Weights of a small GPT-style language model, trained from scratch on English Wikipedia.
Size: 3 heads of 96 (1 for keys and values), vocabulary 3061.
MLP neurons of a small language model. Each row is named by its layer, matrix (down: output weights) and neuron, and shows model dimensions 0-127. Each number is 128 + 24 x the weight over its row's rms, rounded and kept within 0 to 255. Numbers have three digits each. A neuron's up and down rows have the sign that makes its largest values positive.
A block is one neuron, or neurons of one layer that tend to fire together. After each block is what it responds to, as a language model described it from the Wikipedia text at the highest values.

L6.down12:121130093103108106120135097132127141107143184114086077140119144105104097138166148130113144153106107129119125111153115164151116113110095132134112159074135150151143122111154144128124109130123106142119106138120139162105168161097137119139127094102144139127118103109128141117134142148117141152132085160102083170105151081086160171134134172125124172069124133134159152100139119145120093162122
Final head of named titles. Head noun closing a multiword name of an event, award or organization, e.g. World Championships, Film Festival, Service Award, Armor Division.

L3.down1281:111139104121100113113176147155166158177145120158095126141162099103128112142107101092132167131119135106119146113120090126138117123108175132154134138139155136093135120116131176132196165125153104103146132107113162110107152108127161126131144082118165137115088156170125146139091119104100147142113111116095167108129183176138082156099138120089138081112159130143151186119154090111141114065135
L3.down1286:157135121136148143145126136115131123156138156129133108152121100128137111104138128096109097113109144119141131134137125146121115076132177132154096141124133114103095124148099096129142105162138122173160128121155117135169153126125111109101137143146104127134173125122131138155111108086124090115151129102138120104073109149160124138128123104118123130161169146130141154175162137078113159104141
L3.down1354:116142148116130141138172139098148134129125147105110129135164166122102163097138106110140119160126147077141141113135123115133086098177130155160154140110142138192110155086145162108109117116118138162115121100123137131146124115107117162114194142112129113140110157105113046113142132069142091125107122132132133161159106083140150132117162158103138149153146125117132109134109125120137139134125
L3.down1423:135111094115078094133142133116143101142143133136159120148129125147118112065121151179145122117113148096106103138119114093127190121135122123103127104121103146079104140146100155099178113149089145133115134145110131149158121157111108113146187147121146120090151150152115106194113108114147100153143155092129160157149150160126122146136128125137162159082132112100128117160159104119103161119124
Sentence-initial "In". Capitalized "In" (also "On") opening a new sentence or paragraph, usually before a date, as in "In 1935," or "On 5 February"; weaker on bare numbers like 50 and 30.

L4.down752:149129140115117134090166135138131148096129115131136111141135134129136100091137114120120077129128131098128116143124124164073129106127125116141115130111189112130086107118132114104113127120071117159113129062133155085146133098107137125124123172083118104111127134119156118144077113118100158144146151119147140103112152140092096101083137122151105155096124131130106108150117124143129167066116
L4.down822:186163135120147137138128150160144154122133149122117093142118102091149109122179148134157161113127160091126129121115120126135146085117099107152132164105143157110135141169138152134115163121128165153173150129083081155137152134140104102080138126097087114143130108115151126136167147129087183117097097139128112134136068149101110117143089140151084160093109112160110114103166117172135112124119
L4.down842:125118138111088107128173122159122183132126172155162117114164148119077123149180161138147120103124125120121135101128147143147125099098127147155107149114075122132141142144157128123122139132159156177134130119146093108152131137092091105105126125147079159146101146129146182126144163115088105143143136107091127169130156173161135144119141127107066179098151141150116111122121128136118132124113
L4.down1344:123105124121138110136111128126122161132108117107133144098134147181114133092087118102126118123118159092158120145130113161117104169132091141155104135143121134130111140178142088113149180120131160120112151092146113127117139124119095146086161138131143096213089118119125125123116154126126134115116127126135118139139173161115188110109160140170130140124151143112112161132113088115120120147178
Word-opening stems, especially "met". Opening pieces of longer words, mostly met (met-al, met-hod, Met-acritic, met-er), plus cent, manag, writ, and the verb met.

L4.down741:133106101156119113115087129102146089093080154132106122140151145134140139103153136100128147094136136111123129099120133105082135099127144149146129127132152105100130123134142107133123109160112097124177124144173098129118154122153176138152118120170160121102126083108150135135119137107091150094104125151134167156143134105100130146112158135121125129134098177140149172113102088163176107127145
L4.down1116:120120123164122133145158109146134115130148146141147122160133191134165179131125138093133102112122170152166137098117154137163114137158160100122120128118157114144113134147119077134130165147160121125134124133137128115129132091138138138153158124147153153101140098089106129153104136126148111108078159124116136158110157089102142135150148143128132140146125117133094100080169152095140086111183
L4.down1442:111107096139140148154145148149134133159133119120091170160116122148158121125130125101135142095127111104147144112128100092151159117108143110097144142142096093118181158124118143143144153109160109175112113123140101139145140142141066094115139135138127124111093110124117153142138138166177090136092133134124108131128145130121140191125168107167085110150105153103152115115111133148164108129129
L4.down1494:137123121136062150126111134158141113173149139091119170149144143154156133096109125136178116138120167128139119144083098142097151109153141151113092106122127178131085124187133133151180118119137144092153165137121140136152163116120158120126105139094115120117070123113150108138147120180141108122123127094169162150126129132147111107100089118117115116130098142078148146131137129090133129130121
Table cell numeric prefixes. Sign and separator tokens that open a cell in Wikipedia stats tables, such as + or − before goal difference, swing, or points ("−23", "+3.7"), and / between caps and goals.

L4.down56:107119133113151136101103151122147119129131097186139155140089104127096103126127163133096097165151145149120146145120138121127120130130135138113130077127133136125129132153117105104091132123146148101109166127121159119165133107116117114128145129147189114161122130131122111119104161121119133123124147152120089143164106113105120112124108111123149128123103082105120158118090156108097124134153
L4.down474:121143139131088141100090130135111124155140131135100120147121141157183105140140137096128106124119110126109103112143115089171170147102135126099123131130114172134127151144108115172131097108147175138161100151159157120214143091115081139131121142137162137088167111154129154122113119135114123108139110105120145099092137165132114154115102097136150137118163116148153095112110134152140152117129
L4.down1033:144123145087143139095114154065157135140109139127121156119122146073127136122151176096140149167110138165144100164140149149117167111116136136182131105100101147111128131107104088141103175115129170124132169143142089159133090133130157139123122120111109140175110153092121117123117178110136162157152126140152152138166117125155101114162118173140125145156133106117108122136155126125164101154147
L4.down1477:156151149112138103144169132104152128101111088103103087159097116179083164122130095135126145149155139144143074187176134151145140104134115105111122112101143115109148104110117135124134104155131105094104146124137137148152093136106156141122135114101115133141080121119157121112173155149072063121117137087110148101140139110085155141129113137130142128153113105091116170131131139155122124157125
Credits and roles separators. Separators (|, –, commas) after names or titles in music/film credit lists and tables, plus role words like produc, play, record.

L6.down127:091087148125144127154098154169134119159126150136128177106122149133169126112119109163131143144143135125122174151087126116120098152088127120113176145154149100135117128131072110127108129150111140165102123126142159118105102087150157157137116113122142087129100138121083152137103130116138111155159111164144114120141139112135146183130119141113073143133146125183082158180112149122160097124086
Word-initial N fragment. Letter n/N split off as a fragment that begins or continues a word, as in nick-n-ame, (n-otably, N-onetheless, N/a, preg-n-ant.

L6.down1304:177120129124127160104051100134134124104141128144156118113141121139096112141125142150126131174145132175102151141115113125108157106138121146106063120111157174140134122109159135183155103110129106136108112142094183152106145123135130157166155114134146110088120148092141121142108126179212092156088109102089077137170140135131128092116113093114103125120128141107108129103132153095137102112154
Number-following table separators. Separators right after a number in sports stat tables and scores: the +, space or | before the next figure, score dashes (22–25), career slashes.

L6.down776:156126107151143113126164145127168121119135133141110124126152086112127153141184136159146141080114157120095157121071108100132139149124136143094134119114111150141135165128109177119139115119112080090148096118124125104133092089147145148133130138135125111129156199103125146148130103153124120132116126120119105119154113137120142130138119191160120112135157153126170130098182144154105135158169
In / in word pieces. The piece "in", either as sentence-initial "In" before a year (In 1999) or inside words (including, diminished, ninety), plus other mid-word fragments.

L3.down46:133135140126132123138139135129140147102095144149139134089175081126156141078135103143130171153151127140138139113149106112138125122110181098129109132129099163128167110131134112140079139122122136091126079111099136170124139158131157117126121165132156142136096116157142141124150133120155121176140116132124150096132156111087103106122160122116072095141152125139162134164112124132102122126118
L3.down477:161122114130129133149156124110123086092141118169120175165161108162150102127117108160102124142138148090141143147101155134127107128118137093093129128118120139114113144116096090143173142119119133157116182126138139090099161094131094137101132127145159087162116124167169139167134182166147130132117104099149124123176171119115127119175148124135174115116091154105146107104121109136112182105091
L3.down708:115147065130138146134156110122151160112153146164144108156101113176122113109108152115131131131101099129191103154157116120139085113107113134131137098118115147099155093148117161158135114146144158109114141140115146129143141156134119130094163139099117104138095096116096105145163097149138152138138121128128123119140158157098144114123129099099146131101097062125141131130102142159105113153080
L3.down1342:140115119136114157147121116123149142155122144133127153170156139133116161197166139182084138110173102139124121148114174117147093141102124111171103146146126156138161103162100151144141085160147119146132099069125145111147170140166121138151109141122087132149155119116122109113133131097144172118114109109174171127110106102146134106104160198102128147135139137117136143140137119125117152121123
Structured-entry line starts. Line breaks and first tokens of new entries in lists, tables and infoboxes, like "He" in Height or Heart, plus sentence-opening "He".

L6.down1077:116153137095145073104126141146134110138112158156139124108135112125151142135147135129167135085153135144131136144153127112168094106108086114113130145113148124086153176107123146125136123132123153108154118128110141098123121150122093148110123106109127106130119136150167089092126141143123186131151175110141112146109143142103089129158081104153143119119117128118114134121136112165128155116127
Word-continuation pieces. Second pieces of a word split into subword tokens, finishing it, as in B-orn, Sp-ouse, Aud-itor-ium, comp-lexioned, mus-ical, often in biography infobox fields.

L3.down207:118069131142166118133135141136136113196115139131118151084101150118163098184127130096100136115119122145137131145094099134104095171174147133106163146104120165152143145143109141145120161147115112175126123146069135103140135090136117171148139110147135118128101115131118159143111110119126132127135140100126093111162144114114122133120075134142108120136161118135130123130109156122142127167081
L3.down602:124141141104112093133171134091136127133122108120174115121094138134146126132115127118100101095155122130116123135116169116179084132102110125129114131131102151116139176113127143142137118093114126163110134142143127117143183095190126132143143203161135110164110154141141138133136146141112110127133125160113112123088149156057138117108155128131141137145092152133094153100125169144093155113097
L3.down818:109110123127135153143159134130150135129163159098108129112124179127105127205129149109109134138150071174154109161103117099131129124126159126117113135082154119128136156152122159104121152173115135133129125140115141120087157122098121148161118126124131109132153119117149133119135099134157124138151135149127087130140165122152123153074110176085136123159139118156097097108118117115136142169133
L3.down1196:105155101071148148137107145138143112124135150093112153094142154100082121097113115141121111113115143132135119137133135100158117156093141098133112141099149052094138163143131131125127117119143112114119110110150143081095116077148108109145134131111166073147128150138135154125111095126169106126167104125145102146119144155165093124095144121098114113134170138138124124173139139138115096122131
Incomplete word-piece fragments. Short subword pieces that begin or split a word needing continuation, like word-initial C, N, X (Cheng'en, Xiaoping) and inner anc/uff (Buffalo, cancer).

L4.down110:133098155126142141137138121127158125116148099094128124102130086108104140085069117114108122116092103135136093094120126117131139151154135106121133158141125151126101133136112108103134086136087141113135135129132129094097139043119132137136128123111113145171169148138151125154125157158107153123145143142131125115113134189125123112091142160143092115127142127142100119121126145146109131168115
L4.down222:154102142089113096150149145116129128150161118153129148102148123106111135066100157140107132099157150144111132151114120167162130140156125158091169177163103138101114131118125159055197077119085127131138120120135106062135145126148127119140162116113114164121115122130104125130134140121131120156095114059177148120115144183107103179125135156127131100107146160164125158110129123153096141120124
L4.down662:130128134133153104141084133086199165118131151128136168174121109115113128165158151137122157104098173098135108124119128130144114189087165123118096137132109143122149147131133168129105135136114139079145170087127164128127083108146146107155142134125139184151127084129163163164146122141139139105107132103134101138141156142145129115113127130149131096156117091145154136108136115134125139124125
L4.down1487:133126126053113140169099123107117078104158119100120184165090186139133140092136144142147103106120110112126136123106109128099148158162112116107121142091137096133146142118129135111141099152151141127094158152154084149123109122155151093147124126158116085096125132124122064160162134139116117111098113125094135126167127094110108126078169098110151145143102125169101111131117127152103110091115
Sentence- and section-opening "In". Fires mainly on "In" starting a sentence, heading or list item, e.g. "In office" in infoboxes, "In 1924", "In England"; also header markers.

L3.down487:120122132128137082105184155123121111121165118138128151102119151123150153108134111154171141165149135122176127130129086158105125154133097194162136168137118152113097103097151134120129080171122179129125090084139135109132169195098105107154101145116136136114119123113118121107110129125128143160111140158105146094137151122155157175135136115140108133135090148124110092144141153145135175142133
L3.down798:144124128135084122123173161126141126126123135160131168127094075141112154118165114125106118100138098126110107146171144157132120125129168088122079136141116142075106079154087100153129123164147111128155139078087147104102135119159139101139115119124108147092097084145129127132090115181155133160161121118108122084144131135093133174094096159140091095120108140087159121173100095087123146124147
L3.down804:120160115096109141117155120110127132174132116135124116137113086164149110070108100124105140083154119096094142165185147128155090131121107130140159107102102126101082112111115118143137144090140124127091134099116143089171123106138114117121123114087101146146119167138169130139150124147111112140126129134128151098110150119058142142087107139107123114121150134129113101147105143143130117129125
L3.down1396:138140151154138187144161087093147141124126148142137134147090111159118145095140131092126089117096104111151147142140124153151142132129105113135164089140112140114133125150163081147133110145110135128173145145083103105144153104103146148142116079124134178071116131126116103098137112128136107163127146114178119141084172083093102101146113126134100105117098134125123068103103097085106119092125
Word-start fragments, "head". Mostly the first piece of a split word, such as comp(ositions), fac(ade), fac(ilities) and le(arning); also the word head/Head and numbers in tables.

L6.down1415:129144147118112097154101150139084160098132130127152085162159138116117132153137164108136085095089130071101138148149088103161115150180129170138140142133138107174142151162106140113136148133115129133117138112140154143119097134188098151103138141125112105140132079159134136119123139098110141078139112112158129133119103155127132128135140124114109158110153157122128104120138109146131106150131
Mid-word fragments and time colons. Mid-word subword pieces, especially "red" in credits/uncredited, and the colon inside clock times like 7:00 p.m., 2:00, 4:30.

L4.down439:186120130130113093114185115143090122145149148099164141135120122129121122065120141158137120142126143138104098133088088137090136114132127153115147146130139133153133141130134139131159125112101157114164135114128132135114171130128169129136109159102089131143085117160125134140117149144140100135140101077165140137113158105122106115104104101138124102151146127121199104123136131176108136115104
L4.down450:131134146118091138121148133146127159134133130141074163141133140129119135069138129138083151123133123155105090144121126162175150137133158154157132099127148134095134155132145132101130132095113106130094181133152103138112142136094124158124137147081133157150125100137149130168129112147099115143090089092114151106138113142141140094096111166114106169095122139108162116143148135140124157118099
L4.down708:169110115118102104123197105159206136112133109145141145144132132169143090047132143119106112158139139153113099141122100116129117128138109106129113135136155148148156120123155125136157141081156165117117117097127133105164148130114115119144140079137134110125121159174128118167097149123167134138112108090085135114154132124115107141148105142159138100131114142142138089162113088127130155127083
L4.down714:152112160129114104124136160124148142125116139157157154123119114182136133152175123123076102175111114108124137109099081120117114145135110124110100132129100110154106129123150107188149121118148112131103115130141094121088121136169130083124102117177141137077135130161131099182095136118098146144124125128101117098157152170102099141135083088100077116136111149176147092153159157110138133138136
Generic institutional head nouns. Common nouns naming an entity, place or role, usually after the or his, such as site, company, family, office.

L3.down1077:141135100124163115117164119138148096116078120125148113132140144127093094074111095128150109144117122137130144123121166119110110094135115110111163130147140114126076096170088087128120149121125131106087144154159092123149101146114100174108106140144127096172097140131087131119120144132115079118124110072155145129131141083122197125107157126166121134119110140166100113133105157125127130121162
L3.down1185:185147129057125120138152104154132106096101173100137138125114138128098093077131122140155111115134078128125141125100170105113103136129089135085173149125112116133091131162105112109081148111096130166114141120124070117158119136137128126126092131120124099147105103118143111146124144140122137087148133112162135155091144106124191146095152106156146100158135129132124138140153149082137102180107
L3.down1270:130141131154115139096049106163100122164079118117140145129093098136124119131137113134072123112117122138105112143127137118182103128111100107173175126082132112141156114138121136124120122138108177162152132108158136125182129157119114113133172179161127133127095119111162134136098140135145121135164083080133135129139145107133105102134104112172142122110109169123111157115119132118106106112126
L3.down1362:203130110127140129138137129173126135131156138126151117131144131137137161134102108134116114121104124122153118144123139156151110135146092112110123109125133105129139136152132114142095092107088113169129132091175124102119109146078128139153115177130125085126129100148130158153150096152121137139125129084110076124120146134122164123128137087144173107151128138108148039161134134089148108140116
Quantity words before nouns. Number and quantifier words starting a noun phrase, such as two, all, both, several, many, especially "Side two" and "Disc two" in track listings.

L3.down140:109135147176131129138089154145091127144117153117169099140148154150153116146124135094139139155132145114172162167132145170114130156112154136095114145132137145127109189162124159092114142133122141167141141114157113173148134129089102113125117150104158141148130163148125097166109159115196147112136119157116170115148147172107132154165145126137182109169140148138121157113132123081119183109114
L3.down305:077166135107095134106110116074091088121141097130145214116120103115104112108123101133129102126164110091115104157151132162082147101103137142146106145126168123116102127145143093104103139091114110131147112064125131120083131120144113104114119120148112124116140182112126152143076124080134101154101113124102181124177076169108147151135112129140078156157134141152145139150078119117163128079123
L3.down700:147120124181128171106084121136126146127136164147107130156152136107137131120145115159135154100114099114164110136129147105134118076107159121091130121143109157128119106115128139133082138112101167108167169125160109113126103118150160129150094142170119080122093134119128104174161128129109105135103125077172107128139131136104165124153122123127135109159132117146126124107108099114136109112128
L3.down1041:125168141120163124114154142116100114130140123121113123113121128153117105110124147131116126159162124142160154152145129087155133146117148131133135099114145099117111150148092136119113145153121124116124117100143178131132126130123098163141098096098152218169112147124109111121101114116146116158145133143139091138108136157122108137109123158157141117162116124110126088137109147103155132141149
Word-initial capitalized fragments. Fires on the first piece of a word split into several tokens, often capitalized and just before a suffix, as in As(cent), Roman(ia), Sc(arborough), Ser(bia), sc(ored); also on sentence-opening "As" in "As an officer".

L3.down53:136141117118151162145134117139131161178204108122166104137173123136123149129129132147142149116132138161110074121089086155123146106131158157094088125120151152111131148119159137124200144149120130103142154119134105133110161117121127177114122140136124127078132151136113127143145138126113120148146158094135156118101079131170087114114140123124075092093117124158096164113140149142123135160151
L3.down54:106112127094112096105138134147151126109091154097124138129172111090096100123118124138154133113097125148116104154159116114174168118096097139115105164105151105133125146115136155176144099147132186100135147104129074158110162166129142122125086141100121120145152093094157143124111109137137089123134120114156117128173095120130131177175080142141136100117137085127137116084131173107135096145150
L3.down310:181118085138112078135121114128153110119122120147125150165101141135124139088124130108108121169137154184173110182090136118152136120153124124099159120118132096153140144116101115098114117102116145117162103137134125097188118098089118115115165110091106136128121125142106146130164170111125097127125147101132135162156173137167131157158098154142121174138115106127128137162154128164136127159113
L3.down422:156121143113145133124126168113115087134123147145109154166103147140165119097135145182101133099140094140152098114147116111124075157100114140111123134120139137100170131115136133109140144097144153120153147141117115092163127147106168129152163131106125122131085144164111123188109134142110134139171106111139117162128148119165115128124107146129118139109100148172114052109148177114129133136102
Governing bodies and institutions. Nouns for governing or official bodies, often the second piece of a split word, as in council, Parliament, government, court, police, Party, plus weaker hits on year endings.

L4.down935:118112154091175122134143140140131129092142132137131122093148149137137139184105118137093100123151104132111167129131127080110113128138123097106135164103121120116140135129130128087125086163127114090086130109146109127120142112140161132168113095117152124145142107080117171109147128086161149117151092174112107112094159105118145138135134151134106135130132153121077143102112132138097114121171
L4.down1056:113139098114090130136102158142139138120127146120105151107074120122124074101148139152167159124123118157106129140137128109126152148116115139109104119125178116172152145115132118122106100086089091176132121121118119137148162138089095153134094102116114100126148155122175135118135095118148086136141094144204145121109151139155146114202185124097156133137135120140125140172194171139111153132144
L4.down1278:169086120114149115131102129173088109154140148164110130119141108101150138154137137161122062118139125161125171122133103123160124140156126128115162114135164173128104119135117134150154071123147139141114136109112174109125170121116134113135112140100127111140104103119123122137116134124169164158144160112130093115103100142109111116113146161152135133119095139161128117160151132120116123148123
L4.down1335:164129102074129115140150108141107123129186162112110093102129126136143143197143142141113070110118125134091183162136121076149097178145105105123138100106143156124099114133119132109145079135126118145126133117142106110144170140086145132179138147133122143092126116113110133128157109111138123130166107118137090129119110124125117135152135140133153120130136128114149167135168115127103138122132
Word-initial c fragment. Fires on a split-off first piece of a longer word, mostly a lone "c"/"C" (c|raft, c|odex, C|indy), plus "anc" in Manchester, Lancashire, Nancy, and "law" in law/lawyer.

L4.down675:139139122156114120113138140128138135118173121096144133121116106111142118115112143112102097152128096141126162103130098128101181118117146114108176127145097086125135121095097115114173153113132108124154115105134152139104106109147098146124109106117088070113152159139111103126109122161131129106150156096061135126116144105119144112133111163144143131091133099119142135170138134117104101131171
L4.down1118:142121140124129119083152108163117128107133153141147156136093144128142151148134114160125160114122145157069089113123108071078116145164159100130092168121198153155118142130127101133137117126128122141162103162117133131121139087148083126126162107129150111113134158109131117097132106133136156178139162112141110112139119126148124086152105133113150121114128112114145155126112137131115105134109
L4.down1293:134122111075111153122121113120094117135128149151136120120190093105113137153122146138102101128082157123107099122105120169121128113123134126093129120100115088126154152154120154102131140111121122129110100101124126160069141080120123131109155146145116134126133145193137112111132152096095114142146125115146100090129174121157148149111106174143083140162151149164130110152121134123154115111131
L4.down1493:141120129103161116133170125158139162088097120121094176135167103153124112122133128153088114130151130154179162141104113135123116103160131105126124129146110094126118130100148126121151181148132162129128114107139126134120120105198125098125159123122140094139094071138122150108139116113165128158112130130120096104148151152108160126117128190155106155127089097149155100126112149166127097130119
Town in place names. Mostly "Town" in place and club names (Omagh Town, Old Town Hall, Algoma Township), plus word-start pieces that need a suffix (dem-o, appear-ance, list-ed).

L3.down386:136129101153132158112137141099119126112154171099133117138104139163119126119110094124107160091094116112140096120178113115148143136087144148144111128131137103136141117072072109159132131111154080149122146110113110157130133107151161147126149151156126106180135121137154098111129142107113102122130108155123138083106128126166117102119155129127132088154099141119167165103102142150103147107143
L3.down959:134128114112159122083109155127179135126151163124101183156119141142129142123114104122181137142086151126132097147174159100155120162132132121114143127093107102115157177111098122099118153087140139121154146090144154149183132132105104109127152171147139129099136123127142119135119101129136137080129148137134134111162143119125131113145126139131133150126109131137119145111115172129119151160134
L3.down1175:145118139138121130105138135130156098140118132141116135132141131166173129102129084125132172114116109156114130133085129173102093130107075129159127138157097124164158127102146168174098141114147135152157127078108149133120136148109115135154177158120153152146185118163159136132097117164113109111119134123128101086089154140097119118124117057081080108155172158137129142098144111084161134145165
L3.down1352:125153122135149153153091129167115129104144090115129148181089136100164115102132116115170135103157087117182135137127160134180126079101119116075123131151102151171117137096163115140103150155130114118082111139157113115111140101144104123137105094164141075187122097132117105098171079103117129119094160117104150070124143110148138158159139118116133168133080124129176143125125109137153130108142
Track-length time colons. Mostly the colon between minutes and seconds in durations in album track-listing tables (3:14, 2:25); weaker hits on table pipes, commas and odd word pieces.

L3.down30:116146151143131113117096133158151123085084133154135132178122112111122104171136117123155088111168119128123139138110074134134146132120128127112086128157087151138140120163138153109128144154149147150072142128111135102117112147096120115165148087148136104061139103072146153181117108139092118096105099137162138139110147193104151110159129096086119169097119128110154093107130095143139122092108
L3.down856:146156140121129183132146091151120116148175095129106113139111174131098155149093125121124139121116121156125139124126120131159145142172145135143110130092141082142088135123160127128111092175093088087070162135124151121097147125102163163123144143123120078108109077112137149128158115070154092168162117160127148132139114089164145117121098169175184127133114136145084110145120146149114165098100
L3.down937:181082164166099125143143169144145145154113189104098180179124137112152098142145155131134138149117157148121127137133137124148171125136081093139130154117082130142096135146148148084123105129133096132096135155102152124189085146150131143156161117156112142138150117086126124125123129118115111129119099153120131132128136092165149136122137139134118138131102116116099088106141122081134119123137
L3.down1071:140108141126106106148125130136157159089111121087127139113135104118138137162188139148083128158116098121165155109178143084150108120165167094146103104110144134137131096146107071155113131097139097139103162112102147156132128149161129107096120172112133152167131114122128113155139167102122114122132151120146130117110119137121160133103167114129128097132110140108132094165117123105161094092126
Signed change in tables. Plus signs opening signed numbers in table cells (vote swings, goal differences, time gaps), like +7.6, +2; also up/down prefixes (upgraded, downstream).

L3.down67:135176163124188141117118118109112123145095088075099135153150135167149103152102090123122137143104113142095166121102139129148152133139094179143142141126151144149185093116124183130112157098134100159121147146112150121114111107117181158127189086061140124126109099161126120160149125176131111144142132114102120169113161094142136098102157142144153109191166150092114109139114128157127111123146
L3.down1115:128107116126112124145148112114133152142155113130174118118082060178129116153123155118083125145119127177124125123114105136109112136132122127143100115145085134138119126117165143079109122119112116167140135139097146123132074159155162135118141079121121135147128135127097086110129091113157124131109104126110138146131118156165079142156098131161152146109149113151135151133132103101137148110108
L3.down1391:193152170142120208113127137098090159148169108148125102093110104103148141104118125127116098115088125116127115121085149164139162167140047122135120090139109137151075114106118101147108140133109100149123096155128139119156122125105130087134184114102160159124163164128126154152157127131111158171108112114139144190133119150143110137161137082130101179140150134117133120136152133146108167157133
L3.down1449:129130142120106169149110144108080139126128107121119141113106123105129117136141135101160116123121125134116112135130139113121149153086099146066080171125103149123145170147108142104090081127130129110198102127133162145102118115121155089115143149120147135095132126121139126160099129145097104124157128150127153130101122151075100101129115127090106119158150113172108116138120166120120147138105
Paragraph breaks and verb stems. Fires on paragraph-ending breaks in Wikipedia articles, such as a period plus blank line before headings like ==History==, and on split verb stems: invol(ved), recogn(ized), repl(aced).

L6.down1008:110127125103084124099136155121121120158128163136119124130112102149185120083120137179144082078205123150093120148114146097118145090161109121094138104143137077153144138149176129086122107136067133150166111087126137122121125158137115077138088128101127095154103145138152125111140122126112103105099124109110137134146136106119163129116139149147117147142096126143090146125117123117108156144113
Quantity words and numerals. Number words and quantifiers such as all, one, two, four, only, often after the or as, including when they begin longer words (allocated, alloys, Four).

L4.down253:150177133144108063135136129134102150120119145078144093152134095090119076159154148135113112139115170129132127092125191133121141118143137121090128181121146128109151166132093089111104114142107116147149123155145169148130139105148141142101117123150118137073168119135155108110138114117080148148153091100165107134101140106125105130139122138092107107153090093112139137163138147154145147109157
L4.down1264:099100132192120141145066144128142126145147104106085145117142131161125160143143139157119099123131123106109146112098157116107130175151129101112128110164114106166158081164108114121137127131129110177166122113131136120140112141139115086159100171127148143102145126107120115170121154136156071137113095142127139111120138132149132121181154133113195147135114132073113127152145086134121104120143
L4.down1282:149149104120137165108126107112133097120171118108133107125098123132095122134143146114140097110118123154111116129122125072125117143105140147132140085113120130131114106138110113129172141104131136147149155114123154151166174139139159162138129108133115164103158147100109090077116104162118129109112128117115128140127129089127129103098141109132106110110164152100124108128175132128105164125132
L4.down1313:106116123123123104125138116149122106117092127106128113131179138147147084120145142134158097131160122106137141130119124115085132166111113105124139107166163138126135159136153120127093165096164121155138143131144105126144164126136127198077144112134142146120103123144071124095122151174120119129133136128125183112084133110095137108138130126132115139141112142107079084157114166092112154107147
Numbers in statistical text. Number tokens, often digit pieces within larger figures, in census, poll and election statistics, such as 34.5%, age 18, 1,961; weaker on scattered words like two and and.